Weights of a small transformer language model: width 192, biases on query, key and value.
MLP neurons of a small language model. Each row is named by its layer, matrix (gate and up: input weights) and neuron, and shows model dimensions 32-127. Each number is 128 + 32 x the weight over its row's rms, rounded and kept within 0 to 255. Numbers have three digits each. A neuron's up and down rows have the sign that makes its largest values positive.
A block is one neuron, or neurons of one layer that tend to fire together. After each block is what it responds to, as a language model described it from the Wikipedia text at the highest values.

L9.gate929:173164101126128135117138154124097126132100157165165165140129139216153198123134141122082151120079108098114126161171146083060115115123139145124096101166034099137083123080032064118117152095107114105109063103107122105103040146145137170142164113125155108124162145113097138075049087165133147123
L9.up929:165114110140137064137094116117133126187122160140125037147135124167163175151125101198091131122148104122089143185121108108113068162143129164154144132131090162127069146141108136080167175178147142127110146149126160094106170156100096106121148075097136121140162170120149085121155085108137093145
Responds to: Predicate-opening copula verbs

L8.gate51:131121125137198117159114131123116096115040133146139106113132145163111150090141106117139194164176136182154150106137149134181115053110216099131127144161154054109187137125137127115156120090129042195091166087096102045143133139070113099100056150135137078150108133123098128081155144131115151138
L8.up51:130084081091117152150128114090081143069114147126151112129155135124159166101115132117094091095171087192083139160077131123155113131124112118109093159159240138096097057175144121133154124115105114177124099104100096127136122094103123130159180150111213104101062167146052118128132154177138134096
L8.gate137:166149127131100154119133152190153139086187122087185093128112107142190149073091124096126110133116090109135159144187136123119172065102152133117157102143205137048091145134143189204121169131085177128126126152167104133143116149095175061144146112166093093132148152159124086149093119118164128050
L8.up137:124118207076065093103096094141149137127099173154109148118142137102147097137134141070099107132140100158095122115145066112093111152140128127170134168182157150126060117135115126132153183186099117088109112132137108127140131119091198118141148137153080126156140018160126104153116157118090182111
L8.gate305:096122142143176101137116065178177123155078180148128088105178113121147141182154075106071186133124106116174051139092128127145193151087123088099117087125128084100082162103100102207140122145120148184126108163094103145141110155074106114143204119164147086154136137154119101126167078088139150104
L8.up305:134139118105170108175076119172169156084097162154114076135122083119122139129153133145090114140123063159155087129142097162144106173130090069162139113144102095113084114105135084132185185098155106079120184147105108153121167103146141137119132143230129131110146118173098131099168183157164076166
L8.gate352:112109129085096064175062111142146100092135118123108137153108147057067108158067150122129169156135110153156160109118094106144141127070138120147122120138119077100100105130196169129113157164115166135127121129206109116101169141137170151155114184166143103095124092117108164093070142163120114117
L8.up352:135125133149167126144101165113105135140165162131063136147104141117117152210116145097102044176128087121117095092104078091136079079107174069163131150099121170122086111180135143102180170154136151131135124125130152055130075095051140131119185133132078135131134125169123100141145060086200149115
L8.gate460:117097112075168119103060143135126087132155077145144057084146104098098120122140161107140125136050146131079105107160149158173133150169098178131142131123151166081119142104134134161159128126137118110110112102168123119102161125070101168112134176155159172093064164163128061163102138098137101092
L8.up460:104160119179197083099129162115113074112134152124133115130096098139149186147125167090142089134171095138083169059122177067130101163128157188235126151138095161123170118103065118131088105148056105135119153109133072113189147120124162164172100150114129164120138135110103132059115106104086101121
L8.gate721:099141203083141142175142103170068103178140157132079102117138158071098109165135100066149162099081102160170146108079143132134106161032152105152139152124140135118134109151126162142148155083150158165106091119119119093125091150132150167170138105142097134113178122131160151106107070098131167117
L8.up721:148142159121107181123115169206086142149139117146136154163154099180128130229140128129116129082127164083093104166118152129116092183134120123176205186128143137164189131123110134112225148071076104164163178118124151094087115153090115153117144065079160173147126133118101161166069148177155161146
L8.gate787:183101128192142161109069140143141145071135125131096101144174148130130131143078116088138098190144138146125090142145145126107153112142129122166140123094091165073143104146153073160172200135117154123148124133161099103196091129092172143118137185117115116083100070165165120134155165138167078059
L8.up787:103161049094122172104149133180166092148109144110182091121135130140122149114154167159143168188129159146134105098102124097113169120064081117121148190134171085097127133192161159156147083089127145151163099169152183096197205152128139148136120173112123118137094161176068170169121176102121119092
L8.gate911:107163157185117090191180128146186096146159171089211158125082090092066173065119157077097111162090165097109095110084149159127153111094111106111136095159120040147158134181079089205146129064155088171172098144158083119132092123118141173122116101109111069148126159091149163108119147107153142074
L8.up911:183093176114153120115162084210127101094179137201113093143155128100087142096146093155096106156134155104108118117138131108162138072083164129127133091196146056144164152166172147133175134144131124134127112111141108124150109072094113095117132142070150115105177182100130138101133106132119140145
Responds to: Mid-word pieces in table labels

L9.gate340:174186119123164086147140155169133132162118130068169123096098165089135096191132134158141168191104133117149148190074147056100170125071146099096149143100105172136113091121126163119144150123152144140112140159115138112123126184142167135102107150068137097098160070141130149150137093103131182138
L9.up340:126125138130161156116124149143088126133120016168127121123133096150112087147148145134145169108137169155118116149091089098106121082087141108169133192132126113169127114121078113128105165111147133130113156103124124145198058112186153146098127129077122141090184148170135146164126104111098118127
Responds to: Partitive "of" and "in"

L9.gate607:129153162157206142144138134153119135154167128219173114099080138130067075144125106143111109142134102157147138124157113085130126151078069128121078125180127085073116172125106159116127132123227094129126096098117153098157124133142104102144043112049152134083094119177152102083084109125205144111
L9.up607:131124114110104116112119109130125112100119099114116115162166147063147132037140148110130131132124131191113085082104109102156111141098114090103146115178136122156092101139123126140161162173156094204143139126101128104139137131156151063105157116153116129134105070163064099105076170148094090124
Responds to: Clause-joining and, he

L6.gate103:172082131099124133145104106114145196080137134155116131124153167116139160154193149124089079104084167203116107115093077123135097039148119127069162147105063132147145168117067179080141063157097101182101087121146069165156111177125124207135106153144174159121151102105163101128103120139171114175
L6.up103:133111135164123066121169057115118144101139123127089193155104145078128108089152173156117147167110142136103158115096139200100173135149130166103077129113116143131152213104134137130073086065071089179095131112068143175134163112111140095103115177172118118120142084096115138076139178097084110085
L6.gate164:036130165125139167177121124107136155178167128164090142114126126130125091146108111109120114099088147131123136151129138129154136112097149125147107139083079012204079176065151119176149153091169102151196113099083107134158112129110146123150100149133162125110152116106122119142130167098157133158
L6.up164:178121134078134117134131114150096143182080130104112170085088154145127186144107125159175164101068080132098070147114066136140125123082112106049167139160120139181156143100120153092160111089161118128190129102104082190134131087075172148166127093181160117158174174141090130157160146111101130122
L6.gate316:134082124143149172130118108087083138091109082146083116118107169133135053166092122202213126178162123069117142133139144117127116134116168146113133086172080119164128103139098104125049080103108108153124126148163099134131108127042211120103116115102137093149138119144050155144167142135174131139
L6.up316:190154127185091122125172103091127102154154087137190137157147073088112070089150070136060166139081120138101079173129134134114051088144152129137117157146113092162171153064171131132157086184114176156082120102109158092137136035164161128119116127161146128131151101177122151163130140077146113118
L6.gate366:153122141189130120174115052111137163149126105153143074150182162110097162098216064096139128100178140108108130191107168141106106078147082108145087120078044106121137155046138124081103210142079163077147148095138099094086122170136105112187090137132084133130087134146138104113133131147106118108
L6.up366:157159154136126156146133117165109157120122101094104140112135167123120118083172124133180148056124102136084140145175093112128115111100106087144201145140093162135108180116112180148089085152176165117156173097181173140165093169120179144108158127224065093156160144068120128155128152115190144121
L6.gate430:160158176150168120069126114094124131180139110105125119152145114147108138095131118124098089132130166137075131112153151136087166123092153140075180151157105099161114102106186123113125138137169122142166092152124146123115130165104117142208131098149150158151151169167101100139159112176161100091
L6.up430:146186137171139143105187141068141080080130077138195081162215169084104121196118115175137139077139097129125176128164134101047153162110155082124147115154098084123120121146148119138132137146135184107094147087120133132180090149089138134123101137136080145145079083155136181139136162175110161098
L6.gate445:133094114133104174165122160106103152204114152125111092135092140192102158172111064186154097112108136180150136110145109123107119143057116141054101156080117157129110181087125163088113160128101135153150090086117100130078123155108106171255120168171101106173154150105078115147079185088075132155
L6.up445:152159155144071177119128100118173154130168146149125114165107140118141124128144095136186170065082127131194135142169059085117104167135130115141145120155145112150119035082146139087147102150145138154163122128169133142205170139113110056121099130136092068099088165150068179121083166124124112182
L6.gate689:158116157123206168144096170116112154170118146131124109173143111194080153162084108126099101187140170098087134165127129091121192111140123178192147130066111117138170144126190106123104121161159151228133103128130146090162180137135115102155115102131182113198177121112146160131189160129090141120
L6.up689:158124110106168195087140146095106153192093168140117111102179112181136138131129128091157114074113093120159131109115142117132084160109123169162105104150132144082083222136119162184123080149104109171126130164185142131154154095211121099154111084108087172146120115091132082154144060119113092117
L6.gate787:198107122155149153094167128118134054145148094159094095157161173175113105172068113125131142137097138114211111121197138103050134162109130073234173144096130164154129114101108120097155134109118072130113124116086118139149118114069151185150068088139160087161144135114103143075100106087101162144
L6.up787:107145134130111156148121136095162123144144113087102139133103195121097124166160120118114165100096152112114078082115034123120139169112140119123092177121132164121129109072080144107103111111132094158099134189220139109151109113189104136053086129126109135189159119099082103115136171110125151126
Responds to: Split-word piece starts

L8.gate63:151113145102141157201115067177156122147143192140124095121084166141124137157068073110156126150141068102108113104142133116132142152136153168092131145104151134128133105115129106100127167126093133162123168116099167150150172056135155142154136100109137177153130148155063168125131127142103090073
L8.up63:072166150099106053177139137141128130098074127136188135148114102126114099182137082135107121152172117200148124203148125121104155069115143141120143105088136100132130096129168186155118127141128180079099138128159166158123164127070149145174158165132110176110166145142192117111079121075123118138
L8.gate217:176148101139084125120130102110171108107094138201122115120104128148105186154119122137107114130154103121167125093164095116131084170131146161088139111166120196111128201169104104069078145110111155192138153125118118143102158152170146125112082126112164121130161185055074138129110136070085094126
L8.up217:102098159089092165186194156136137093185128091197128146088127131058103098114095131186136065143064132092067138143102183177077142133099117130136107129160108129112164224080140128062148117127101139108077121116124063158128109136128146139074129150090148145102090114107107116072127128186118066133
L8.gate244:142087122094166179198140104056199095150103139115131057075111159165161178129153132142170150152133113159129130127172083125189101077101104157190060138163140106131096113139186129084126090108136137112157156098124119127131069117132115162100099139118043106119147132100148130127132169137122107112
L8.up244:105138092160092100196122125115094088145175116101070097145185163146151086188184089099101150122120094117143082180159156163061145144131121100091118088097177073111147104127133132130117084074130051148111147144080123120101141084114184133101078149091129143136080127086098146093129166128125180091
L8.gate301:098162103135119124160108151086128133143173166147086133104097098120121124105129134163194134168107141150135107088097109098111155089134126159157126128113106158103130146118101147100148150116109112183161123156100142199104108075165158192103105164047095131137108167113105136114141101105153121118
L8.up301:104128100136079197144142108185091126225143106182151147092087117147114041137133111131132090150107107102118056150171175154129097082132107128153165082110099167121119126139129100135164099140185119103153109153152079136096148124128161138136098075142099126140099158105113145105131097125089164114
L8.gate582:117139103123128106160139134148183158165111184139107111175147141154142092134156107121101155085132149051186119111134129171198060117118148162114082148165154130116083146154145138090127117102143093132117076145168157128164078109101145076096121141069102184154142185101099131122156095145166122109
L8.up582:193117083077141133103106121073126143166086119140115144021158085151116132138105164151114110031112142070107129153136130148099170148115163147170146155181113152116151176145098116130126082105121147113156160128104157054086146111145141180061133103124134110115119128169114139109130171148048172146
L8.gate624:094147106112140173196141134125120194124154174140127182104098114131145079142136111101132118138111139122088151078166148123131129130095099157106116131164110094141077191116116081146050141111140175142090111157147166137161072141141117118130152107083100150108173143118116124115165106128106098128
L8.up624:163136145122153090123134167148116095161094093150199150117106165113198116163111179122170125147115102152095083146122175127087137103080110163119161112169116142076100224141145116122135160093094114104187105160099144171120150159146112191136112132150066105180084162160130125123085136148094105182
L8.gate800:141146147116172068198122127097151088163136108098144120180053150154168103148045105131094129148106139108112131150099142085129140094099107216070124152119116108118182035121106141115121105119118201126151102164121103079160109162153158127117137168068127116112154143129081110115144145128166147119
L8.up800:176095088079115130145134127084147110143136160116129125200109122186166116174179116101110101200077104129112133159099129083110163121118119145108127139117138121096072162179180159132158099143150082120159132195063190161167157155154150180107128089130104148146114199129124184110174144081108155154
L8.gate957:142080047138152114099125115066093186062123144127138081140149093025122154151091133106093099196196136086137120133115135118137144110077057103129090111115120103141126117128115129108163133121162118082097159133121148144109098112143126145153121172081135097150100150136108161095124099164110143100
L8.up957:101086093109131142151160127167126141159148128145183110150111115103091160173119112037135139143204092118078112187091150133103161129146120163138109151115140185121027128164077175095120144172142148139076193097162163066127100147142159106121112092134162117176091150109058136129110161084112083153
Responds to: Be-auxiliaries after subjects

L6.gate81:166169152059084135147090090095188122152164145118072157112163155144113110146067148130041202169126125180115109117171165168092160181071156127115142150139157141121114093143143191119152138105116158173120164102157135143112162200170152154125123072101108188116101160107123106137149147145111140117
L6.up81:145172096148118134143151133144163198203117089165159119134119124128171137160109142148055095112194125133149127103119120144134124159098100132086137085121118131192108146142169159126146117171086123113145144163167140128116079119134167129125159117102137160110115129118117164100138156054102136130
L6.gate110:158120132161129096147155097041138119160133115108129126079120088148161118191117202169151144100163106108155078143166103082130192178109170165146132100141149051143123139059090104170134173134103117172150168103139137054136170165197168161127132163029120120145125150100063084162098153157160110152
L6.up110:121119087148096087175121104122118178118207127148139167106148083070192142170098136138129151096212096148129132087164143108120124112159149101142126135114129109064113103106166092150093142136175115155160145103120191076091151171128131128154137141036090150092161170087164147128105127108116179131
L6.gate296:154100126156142136134090084139091147182136163138111119141112137169184037132085155085158172139155112144091110202184152119143186148122104184118096102125106092150085083103170095099152144143136082159125164110099129122092159111153172159115107067060132153151137165169121118157140069112088168138
L6.up296:130137143131190131142106160129156193113147140126107106088113140146159085151187151088125135134136053146138103077232153157167163060088080176157154149108156119089110151125132074113083137098094190133140126147127095160133084115134174082120116091110072154176116148171148172119123128107077185096
L6.gate342:180139127135163089154119141125158154155095102165118169150147207123184140127151114090063189159080134178094130137157121162080158135152176113136112089118111157158055146132137058166135074123158163169102162145147141152101117137162132191162129111076103134169194163089120122121069125060121181108
L6.up342:103084120175174123123136126169145147132108184137146121129094125126129173147141109199096169124117110177145090115098128167116044178115088134092121138116139105098145129151101139145183100103076086119122170161152115142100156125070107122065106150129161131142133111168156151125129145132094090153
L6.gate450:126131121126141140130119199143101123120094175111150084141078111165149123125119139128136158119123113084086052164190129073092110166180142143161146094089124072111133122117137149110118191165138115128118115133139099181083169169147087099091146121141099150135078158170161107158118147063179161143
L6.up450:081172117167188126065136149142165183101133062100122093116143054169159170178161156102173158110175179116153108088103092065220098151122159156121060116150163090115094086131150090099140154168169118136127146112136179084147132127110124063127104125106113115122197141100132120092109169166106166143
L6.gate536:114139111147148143187146151127097123138138121117166130162190090113120142158130130134117090120092103132164156107148222114089158124126104141113111107179138114139133122107130068096122146108141153158102158088081145140168163120152156096205108145137124177148163148116135158123084190147136180148
L6.up536:181126129116133068162162159110111119138104129116132123115145093096138116097106098173069138172109133121149091098143098137147143212159090117106116111094136100100155120099147152143143131152077160115085167189154114056133163136165094187122144161129148172163123180121167105114109135158122121146
L6.gate678:128115163142149134098095161142111108140115113137237107162109164121180182084046193109131121146093114177085135098104099138069146121138113115103157164140106126139097084145078145064118055136107100154166122181170158158098211147154160132098135131144098119140137115118122150145103145106135089223
L6.up678:209144114132156072104167139145123157163117157028128133144101107125122104084172085160122200150077110134113122030120115134100113142092107174135160145163175215204147112136111093199119130146090158121177085119121161137138123111121147197099094099101129157156125169131132062139151120105142134128
L6.gate916:149149124070206076173103107112149079106124116119207195136120120131151081109108110159117093137136109140143169111088162104035137117158082161072146172119108074103141141125120074128129123172155064126100103084104133123174143118137129151126100185087102148080153165106119128187127145158114154149
L6.up916:092128114099143109122187119092144084148141138095118136135105173132126084157094120161160144117104190115115110112154097027134116098130095181135163194123068123153079173075161143132153131156095071154180139176102114093118158128144169100155137135095146162116170157188124144109132075109107148132
Responds to: Copula and verb-word endings

L8.gate48:136106195121089126144117124149138168187118155168154183135124141136115119144182065156110184147113127158139133125209146140107078091086065116107099108144134138182069135144151145131082151140141072130110128093150131111180161143144162113215150115101094105121107090183118130071101133087146087140
L8.up48:128159153130102138135094139139103206204137058136169130151104181096080098166172062190127115093124116143112115130142142153137112160132116094136100077085126099179098145072111070170146088140131146090100105112115127082144134079144147099105117130104170162123115109104160120143161156109189147086
L8.gate70:133122143175107132187110183121166158154080071161126091080109104110054100101142126167176075176141131081140084138133128121125133139110085151069143105137129137138143099160166067127096105143142114121075091058132164180156111105141146113120120111101133126110158109104064175152116148214127128102
L8.up70:165131132138111109126102102144095164097102133213129120175094104131158158172159123108160112167123043128153122126094117113156127117136120154088181099167142124097128093115163098146118123163148099169075122160177147142103128137106081077141167173143091123041093210141111167153071119156126121094
L8.gate271:123026089087109129168163101147077122168131164127114117150127151124112120131188113126133171156065135144125057096093168137141129117155095162150121086141157103094108157129096093131129138103124149105121085115120108127161159180111118047052119128047117097158063091141113076137105126068136093162
L8.up271:170182120100134179117152130102080200171132116141171132109121129153162119124129135131108126159139123157117118136148126144105132107145181113139147121181075068136067170111165169107099119130155099128129077203148170161183068071131153116123154104019112153151103068147115128129110156078203127142
L8.gate438:181072112155136159088139132136222140155095120077045144142161083126085100106116074119119149139117143136176118163164128095106103132077147161178165094165123173123168095148113089087138089139094179132183150109151030097094176163118125133158129149174081100131090134146128081165116190128155078128
L8.up438:126073114151162187096058136129160113138144154100167132152076153102145144131121153112136151129118125191141137080122129102065130107178118124125119128114069132148107099146155077063091120158138178140097127109095032069106132124174144208127179059118082136110137156187114081151098112085200107122
L8.gate513:179143152120094153143159135150134099165097120119159109099082160184093080105126034136091114046133151164143076118115148085107110114147120094148140123174099095171094141109104100135130160153134115116140145161092111043146052096138113050111169127095105144111115140057136125131126070194105143149
L8.up513:153167171133162174125107137142099074104108149102176131180167155138080151143156129115127191122098116151154115104105075161129132154150074123147120143079127176114088159133092047114111068173164170160129177078090144105125154098088134163158122141128041137099173091135170126110150087178104189117
L8.gate583:113110076147130125208163118087083139152168138176110159156146177131146139080144079177147140137095153100137145103180184086170205109172142132136111098158185160079175121123109158085098103104194070122134125140148099110149080126124149135127071140100095135115118136107159084112086141122083120163
L8.up583:131123131145114153169140144192096180075097119133240180145174131146118146072124069145147137134132136161123105059134104106104082164134161079102168125146120138088140170067072081162155157129129141134156093130088138128156120158117126127155121131090176086132133129136180024160059115138103109102
L8.gate767:142090084168145092085087137107134120175126111178150089131131114120081149138112177148155092126154172086187113100144128100117129135098133143157119079118113139099139175116148152090120155109098054105130158162124142075123152136079108151108135104106119120123167057138123161111124121125082116159
L8.up767:137078166183127155107106139093125179174107143105164135160150129141181056136187133095148104095186128104150089190141135117118090165085133092082138121123096058098154165091151171167149176092143157144104158077124106132096126104101127139133151091086143165093179071132117106168098171173147091153
L8.gate907:123125124107103176167095145161129138166152121196133124150081116137150146098124090145123103151143131210103144136190124138134093094109132106117157159137124052156076079100090094122126094104098122143041085161147141183141152126108156167107200215158125124115149189129086110113107171112160110069
L8.up907:069128111177175183151101083143149188144096077151103140115132116125126160131188142142075145126143095141149093062160091093090131192099181138135126138169106097064066158183114163193148126136138130132162169124145146087130120124193115145135155086104125115142094158119096087147192129198118103158
Responds to: Subject pronoun "he"

L6.gate304:168220105122178136132084059158134105117149033151137136185184113127108114082118091120144158116160185150125106122159165160121154089123108120230132118141105156108104175101150164068137107110175099139132122104081176131154128191163134108167127149146155181137091133179108183131152172090123142228
L6.up304:153147197147127146118164088125157102179175140073183100170105112126146063193106115157072157177133095169051151135102095140094152095094170114132128124054129090127101199190122112155093088132170088079086097100091131151175119204091121144159144143154096127137131128103123183166139126110128203154
L6.gate401:179080117128115091132117131114146156165121042095137096116100080132158068107101175121144138062131121131127147111110060163102093083062153076173153112119107145132153094091145128142255122138135110141132149131092140135190032111135186130118136125133118079077119110161152094107120091136152106130
L6.up401:138162174110127119072158117139078107154136104118130164109134093164159090127155143127130154147112149128123152133132166110108150056136166119114158144066146170145096073075112136140148090085157105129121159133119083124155051127063155154115153150082171114134119168147115083116129132185127196137
L6.gate463:079103155101108100060199171146157153096128073181164102122115120142109081171123127149077147093112152130158084127126148123137128084116100117126124161140194098106059146071085159078172134114096104140110144111119158120178155097159093156152104204159113104114145171135115103072105119119174199131
L6.up463:087134143143126118110190201135140143102114103128172167113127129141141103105144124148115105178108136093115143203146138112185121081141037165145126130135132090109128095095079094132152130138165103158131191122084063170133126150189087087111188146106144100141169107143118065125123155118075143091
L6.gate464:113139144116174022145102135177171129075126119144122091092139089111144066097105160142127103175075076174151056077140120161194129143116145101128148108133105099120111139192155130111194136156112094133168145114154166144134088097124182149127153135126150073150114120157159133127202136185134089130
L6.up464:107216122158148112108129168131155199109157076169146120146170156117135089177174163117150169152078144150127149128175117115171136123042125116122137089107062136098095151167084118121095137147166161124168091066140061119150106148193185096135133121124140165067133167174091140122183149139101107118
L6.gate497:141166146129135118185171104134122096090168160145112078086151119110095193137180188153193161146112107171117160180071165138094128175104137097171119072156139164110077110147174116083170091173127146199110105117156142158102095136169131127132107109135085056155161112110073079110155170107215150071
L6.up497:132202204111107116141088119128123088154089099144101180118137168083059126128111135123123091129163199134136133140126177070094184086092115093096137078116089111121106126082145137165126167112108092064069082071167111213095138161106191086185148130150170137125137128157127114117126072132081083128
L6.gate735:141157109146157116118093118115120101135156127170152119168128134087077118147190147152155162125097049108144128209092149071127095134110136071207115090184141090162134156091082079147137132136130164112115132108083144179177070145185125136142116123125110129117172121133086116098159131106125085108
L6.up735:108130144132109084097152118105093108114168107142173152103116175083138169119175161081137134150112142173088180126088117134102132062160120123103198171158158093172127168171073083064183133152079126115149135211219174149137122159130147137124130127144195080074124094101134128069127114099149090125
L6.gate773:104094118112154137117078111111034159146107108115145133114147180050110116115145156108130176168118088174115140159164116127146131164110181084170099142116121159130070093140114118109177142103149091170110255061124176118127122149161119133163119128119200120088163079153080150107104189157135145092
L6.up773:117174113113151083099169140114150155168142098154146149144170113076156110164171116108158103111097168150161113169090089144111119181136159093091108144139107154160090062089160184168193116129113113138077146095079099087086131124137120149148184155091119144107106070124137084175080111120134079093
L6.gate902:074124118154059125136132132091136113082085123161147139136135143055100105094071187085128107118106164093170109110118171136125103074142068122127108133121165147169186120091081134153153100096133078174135153143089081164187085126159128144089141176085106085082184182139165083090120132157100169161
L6.up902:089114113168157132081175112099062103144067106175125142141145170165227144109132129078164132165078127136139124140163113105121145111165080130119098074139167052187108123141072124173108147145098152157149162100170097106127128123166131083116094133080143088102167123141135102101154168113134155139
Responds to: Partitive "of" and clause commas